From a checkpoint of a small transformer trained on Wikipedia.
Size: 13 layers, MLP 640 tanh GELU.
Architecture: learned positions, biases.
Training: a variant of Adam for these matrices, 173M tokens, 5292 steps.
MLP neurons of a small language model. Each row is named by its layer, matrix (up: input weights) and neuron, and shows model dimensions 0-159. Each number is 500 + 50 x the weight over its row's rms, rounded and kept within 0 to 999. Numbers have three digits each.
After each neuron's rows, "fires after" lists the tokens most often just before its 100 highest values on Wikipedia text that the model never trained on.

L9.up394:470515416532481409461495514517555522394527594549454496513448388550477536505476459477454536462458498465446417488490504450445533508542442466494503459630536536494459541532496491568468425538400471558522563500551499444542491475453559479551476425506512537527385525533482500515453482519501527551533429532423453375534463579473529481465560597477597527446535605425497525453574483581511451513531454530334425584497518523559500424505498543495551491551588487528453575431524506535464510489549511
fires after: "\n", ")\n", ".\n\n", " |\n\n", " |\n"

L6.up557:481573545475419552519531479532610478468513588495461486481530423528533432448506428485469548451456423515468572492462523536420484514470505527537475401434432606513543576461490560458559483447492581533525454606430446489539485450522425451512493432546453440555513498487523548498560557549503452489560517486537540455488463438457477436535564570460576515484516502563477522517590441497605481532448462436446526495472504572457483437657571445549413514474455528554506584462460504531543567410595480
fires after: "|", " "

L9.up349:585555450558436533503527557517540448507337496451442512468536472469543558430466412432545498457519494408505524472456538479474463486610394448447482450497477483536437537523531480566556421479484529544570475537510556481406493517455607501520541461534512588603518570490585542545488515485533498547590551456488427449498539515496510411547575557471549411540554500512573634445458507485572489450425504452480532465490521542516489422527495472518503545531489474492548580470350473471505498541527496
fires after: "==", "\n\n", "-", "==\n", "===\n", " "

L8.up621:575547389502439504529465489525565433443400475511418550456567434522594534400502521459444489522610542426578536508522506484456473421582474514480595424471504547550500478377461538577401471481546542570493545456506492519547510544549561500545523356527452547528525462486413446454534516508502531524524537534466467470598508522450501402554528523406545433606534551500439517496495492556532529525548517475469513545497516464427591499499534446555469550532499469542442545429418538478441478509497539
fires after: ".", ".\n\n"

L2.up261:414544503452462516432527502532527466466533468514474406496496414425426611468493526447483538395560475447524494493429474444507463490555495509570465486548566457581516428487596523564534573482490528499541485456501484414473510578610582477457524475531537511514460572505522516525441499558427519537497472403516478439500466607460499473518619553541491486421485549475618478513628461563535521504568439473442531501454633397497571501474464530446426548483447553576499539472428531512514538467495522
fires after: ".\n\n", "\n", ")\n", "\n\n", " |\n", " |\n\n"

L6.up158:448641518498446530558537517491536447563465555509452483515428394533502531490518492446522545476512495469409560471569501452451430544489456576470417485520562545526491566477578507535581445493498511541520518537435504497461494378471548412455577519567542459611440483539493586452447550498445456545628529554476490417500520499458518406512579506548604528472507492513445515479536430475560449485532386482438513581441498482474445493562540469496450566585509460461454479535418441503588475453518561
fires after: " ", "\n", " Democratic", "1"

L2.up573:525463479533467459457413572532580506447430477552421497528470470522466500389496555545519510437555525439613637576518480487474497546500444512536537411465504526579503503451495517499438439488355542520542522369523490423513488546548528389484579391491407501439477467556446496540608556516491464499484529487483535485470480561577471484497556514500500432525558618480502595515542440490467551491487495487519501491507536530539606450465456442447529575409496535459539564499497528505511413556541501
fires after: ".", ".\n\n", " (", ")."

L4.up109:579533495482476514519645452563562483371411579465420537498485515522501455470451379597502511447501515501517610431485509502517524466518434405516542378403499531637509528491532570464550477453467501571550376539484475465516559549503464489487564477455477511529460426496420515559595532574501452597515564531560520426540487519543530452536523513482485502492554576490524462462423500480515525520441427569526501453480541571485508462552422492488527519513509429498497531416469508515518523417563503
fires after: " |", "|", " ", " |\n"

L6.up389:478479473539465569527545450467610607462458526532463530406564533531442480437404445538546563515479532416514540566461549551437480475465443415521461454541468502525559497555474562537505473501497568563550507484598539489535510557488512426468554428572436584496429472499449448463535519518517528493464477487476495394468542564502504491483522578558529525557551483408617549518555501512480446505486419490501432541513614475625511486581386564471503494450515446414507610463495468455467516442571544
fires after: ".\n\n", "\n\n", " of", " |\n\n", ")\n\n"

L6.up159:599511516400482465512491484516526567395479461535433590591587417480548531545436453545482546459525589594483498555473485495567564466474452555548420492576495504481478438590507485480532508500527542534514409553507490480492487552423479449552515458460395558503505549502527417569474463494440491465438482449500421504482459503646563487410560523393514475499583513415552509433443447511537480492494507503545514480516499516492554403538481499614445428464438442555494491458488467489404548543560555
fires after: " |", " /", "-"

L6.up300:435491518600509587472536496539574448434597487545558505498535477505447492511540493492493576415468590493517531581500472484568521526584431375471467460601503460521417475528544514554550454493448469505528516450451549495479445485572566415527482439495481527467427573441429510596438490480466579548386495464481442508434490586482466502536462522455474468530541533456542547445585536546544519497518421491430576521479518571492626556491429537409484444436474535587513528544506476547422482426527445
fires after: "\n", ".\n\n", ")\n", ";\n", ","

L10.up246:383532412509478537503414471543557484569529577439493480552467489528503582496500472494493565426497465471549406420499466461468520458542470431433473501545424395487552442533507503516443534432532521547488538520480520473519522513505512552424477514465527544605427574466546433518509444582420571495587521545574482476524434509472491375453527568418488473463515506485419526569434499516548520523443445541495499564549439564449506448630467499606349472519463536513510585468528494489481487487410528
fires after: " G", "G", " F", " St", " the", "B"

L8.up38:626546443485471601477519562522491460519410485530454469500487462514499530456475482534499577546438567447489396514462397374478419441495505529532519455529533434556394496482513473610502406440433491501461490543498439487442450469479588499436558545450518425591485511538519515503526512632581521544529502458496523496449520556569399460449533424453549543534526480522507523488628628417505485424446510504524579490538553550457481463456519450496501507524491542529494519494480502558544411475475563
fires after: " ", " (", " dis", "\n", " re", " pres"

L6.up280:539583514506399491498514542531517433542532504558469457484535455531521491462470533460534491454451418438472488439454518448442442483537492462502419491497468574517610464509572508450491527440463595521549621522477467460525523425446502430531438516500578435553485571518517488607531525496534413420534512406490511488513519515402586384482606456435494504523458426580459508604577365495586559498529518482442486512496444469454435531575531483518451535544508503587475514599476500557496539556517450
fires after: "|", " April", " L", " "

L4.up583:465520496513530557516586440491492443465468500491466489495476394503509593507456569402455517398531392434459532503469589445482514493523391492518466512463445457567481427515530522592571474522403524526518441448456563450463509480489546501457507421539506566436389471552552516542555585525400485597564479438488441354418511544478566465444605534525453560481488601515533554537536489568522505479509515512479504563504586529491565448589466512487449523518397526461476468477468565499519460498512519
fires after: ".\n\n", " Year", " ==\n\n", " |\n", "\n\n"

L4.up367:550527454485439449461487584524589392462424485561478533567540523523418452440494478443494504465533556489585481475505458496475541528629452569454504476456556508554484515538456542437485444527379562555579494413567512479505513512511518439479509416484432473418518357556423578594509483494409557536539467457482453459480491439588449558519471589482533479495505552410509467448580539559513561480455499534582529509505591548525541414384459433461528492485503487505505499537513464554449533458489478
fires after: ".", ",", ".\n\n"

L2.up403:405554540522392495535471502543541615462448545524427564386574542523506568449505571500452566516453453479512517489412518537430493448413555502540490499536533422524436509491539542572419459436538595542445421520493440398538541604510500434523480495503517467518382521462460479495572519514521472480480439482518462468413535509536551390486606500517538485542577533584431534552453562486511480483501427484428529590483546576542537506607563528500444475520472468494509556436422512489502454529521533
fires after: " ", "–"

L2.up0:507522512519450465469518559520559439442484497542516550465513531530487464450475516508451541505555503396485421499447573485480526541608423565475506472537570535533529545473532580488421422529419548565513492457571446435465431480513489429505561454501463588455390416603482495524541517497421446580546505518520497423498571459516539452489534591517584515542448628416486462438538549490520459384544550502607580504471564533468544491522426370546424593475533510469514513531464519514525487523486449
fires after: ".", "-", "|", " |", " Label"

L6.up3:547535421547471506526451446512486500456461530459454649553588518555517512450462489444436576495483562552496540463471481437527474490640497537475573504455517462492429454501422531501499537498462560492478450440504442563499503459448582559483463485490450534542476519436467530470570548445444410532561504433425540478523429438511412503491454522465565466538549518482528520381544480508577543514488488485481540576474478552504488445487500546496435524437517490512675632469424565492456533415582405
fires after: ","

L6.up327:551562383521461514502501579484504473553416481597383521517550463502528525419495554478496574544489503471499520507472491514474454480544512573419522455523436487624410526552507548563521483556514497502599567407431490525508511472476546457432501405475417419466497474522441531525492588498496420550610489453443512492535475515464472350484550463404503434591504454515448447564553543560573521479481566497568510561458538563426566372503556487522433522497458476482520557482495508502498453508529463
fires after: ".", ".\n\n"

L2.up173:426495502435457447562496383540507472414422581473482474535526547525495538573496441571529493485486574519383474582442563471583439526441486435570443486537500551492467442534545585474420492529524510550524417545482483475527525611440490467558515503533440548491552567473475459518481463491469443517413403519512580469533399552519468571484525534482552448489567552523577516609509474498503574519503452464549485393465488585404509513545401509532428459531517476584558460506548495429476412535530498
fires after: " /", "″W", "-", " |", ":", "″E"

L8.up243:566436456523510485523570513517578529374494482495491557485551533501488547529548423435445559551485465598508550519481564502537513454517461564503514469536532464592452452579412463508550460526506487590524543437572509442511438539482458520450465477588412548638574487482499487496513550512540471563563486437506510504488477484539485452390474546532477439513527509379561538494525423454533429398457572493531543435505590425516577433488462422572484505523421514425450411413568516498496499513577468
fires after: " |", " Team", ".", "ore", " Rank"

L10.up459:449569488438474557513473508511486447554430579464413500464521495596546474486520574471466537509497537413426606532547576496449448463542473491561503481521462469555494418485491475549503530511512510516519462510499466443473506532531581518518531427474463551516567548481426405570501529528386493507535539580447517457418511543499511477523417599521477436502483490530500520561600497414524525537537443475522421572529553661503504451629496466602390501420524530471562449508492463496516422566433589
fires after: " B", " A", " |", " G", "B"

L4.up269:483526419560469561490594531512503486477486597512438557555657404530470500462437505379561569490558522531511460526575558466525503459565493545436521494475478480505470512443568472485460489507599462527521469397487532506547555470509541503564506444532471417497527377433469531546456505405409487504532456472451473455531431492509408492527531502487618418558537434544414500487455376506546523489461461555532537513476445555509515403474541500501400539514523506552553537417554485483525594517528499
fires after: ",", "%"

L9.up345:568504408478417490501507473546523447447390490514516591480604503471556574488505483464425526491472527478529577554477541459490473452612518522523429450533402416511462488556490532495437425493447528505627495484484501498460472509458569498465568425548374576560499516545476407502566493501499457524500510548457531427516504522531424426412598503562561492507457513434493592519559511488551514446542596522537562528486532474517460453563481387567469516421536447502515516447477522496440466593613526
fires after: ".", ".\n\n", "==\n", "-", " \""

L6.up553:449477375499544455574466533515503552476394519547412500501590446491502578456438472481531560577477523437575542579504486487461552558584520549466510504545454401494478521563485563538458505548465482516477524519497536517465444546423536554469566481558470422514485485463399503484480484535431502562518479520528406357495459439519429501476529470469572437633571575504388465514485475523512557448483541529538447585450492521495607470486579520517485591430475449540412591480465540541506540469488484
fires after: ",", "."

L8.up327:560520549485559532521483456537583505426457484491467556485520509593464432508375364469505549362580612482513498524478532457499420491504381454461474504594458532492478464518530486484470441453536600559513478515538402476527516461444469437518504476496422565578474472438565412496498527542541497549495471409452530489445457511509481588444523521473490486499592421465537538463545442437484559531451511543475509380549553645459461468523514499507460543557457468501593508505546487485488516515587478
fires after: "|", "-", " ", " |", " No"

L4.up580:522550500519601468431539565526591480478480527509491520477493491481484470521444483475506572481402565494475439428440494486479474522484419556579510473490425432445504574579548515537557486495446478542476367512564552437441472523484499533574484485457449455543558438500510518571548458566548427557545445438526416503470476450517486513498556549465557539446507471425492446470571544492556448523468505432447541560534550607466599462495502437517470512379387428565527483457493507570443595556617576
fires after: " ", "\n", ")\n", " |", " |\n"

L4.up224:492505425506454500407493539507527478429436568569493483527572406479448538389479554548542607503530487455511507524444478438480472492546513557400545437507558389585408497476546497534475443511538564529546427417497500502480569510564545480466560488538459427518460466507431550599548499410475451547499421541446434461448421484473343537507562537428576488513604514509526514462537481541546535487539442582520507585449484534500513467512462548493456525545423489524509623482458544508547549524527461
fires after: ","

L8.up547:509516449526459666480530598533526508528462558478418454461493401525519548523492482466495560476525503439424484456415450517444393390564603501554443534512519534459445502498470574492477499444509535527531578492545511440632494553562508480642538490464484454463543584514508465426493424505505572480545567561529488472475517520495513468499500519416354472476537496475510457554488472481511513518463473448434518506497466591514547512573453539539509556429457402574546598395507490497513517534532462
fires after: " b", " B", " g", " G", " sc", "B"

L6.up556:550659449518413548588491551517487436465433501503492434444592458496590523454447543511433578595554514451552520456483431414399470496536462522466535490531494510519411499461523493538462500486507503511515447489460416505454484563491547425427593463451419452556545549439439483506538559503498495573532487468477487510545415485499470461535556499462581488486576521587422386498536547513555541421452487451572482540591566526487475485624552429545534506502400537510488557509496551498487551547470463
fires after: " ", "In", ","

L4.up342:478590465541380542512493507539503516536386543562520583421558471424512521422506507446495570580473461438517416496478472475489525505507500589374461462553525431485441544553503511564488421466506498532497461491417517466392480580469528473463522482511545406516457452478486598546543519537459559561502472447495506421424516468594420419513509463505606460554535501577468560536551640559485496450433511525521489530509567530494525480608583488511419498538513488475492531490438514537410476428499482
fires after: " ", ",", " as"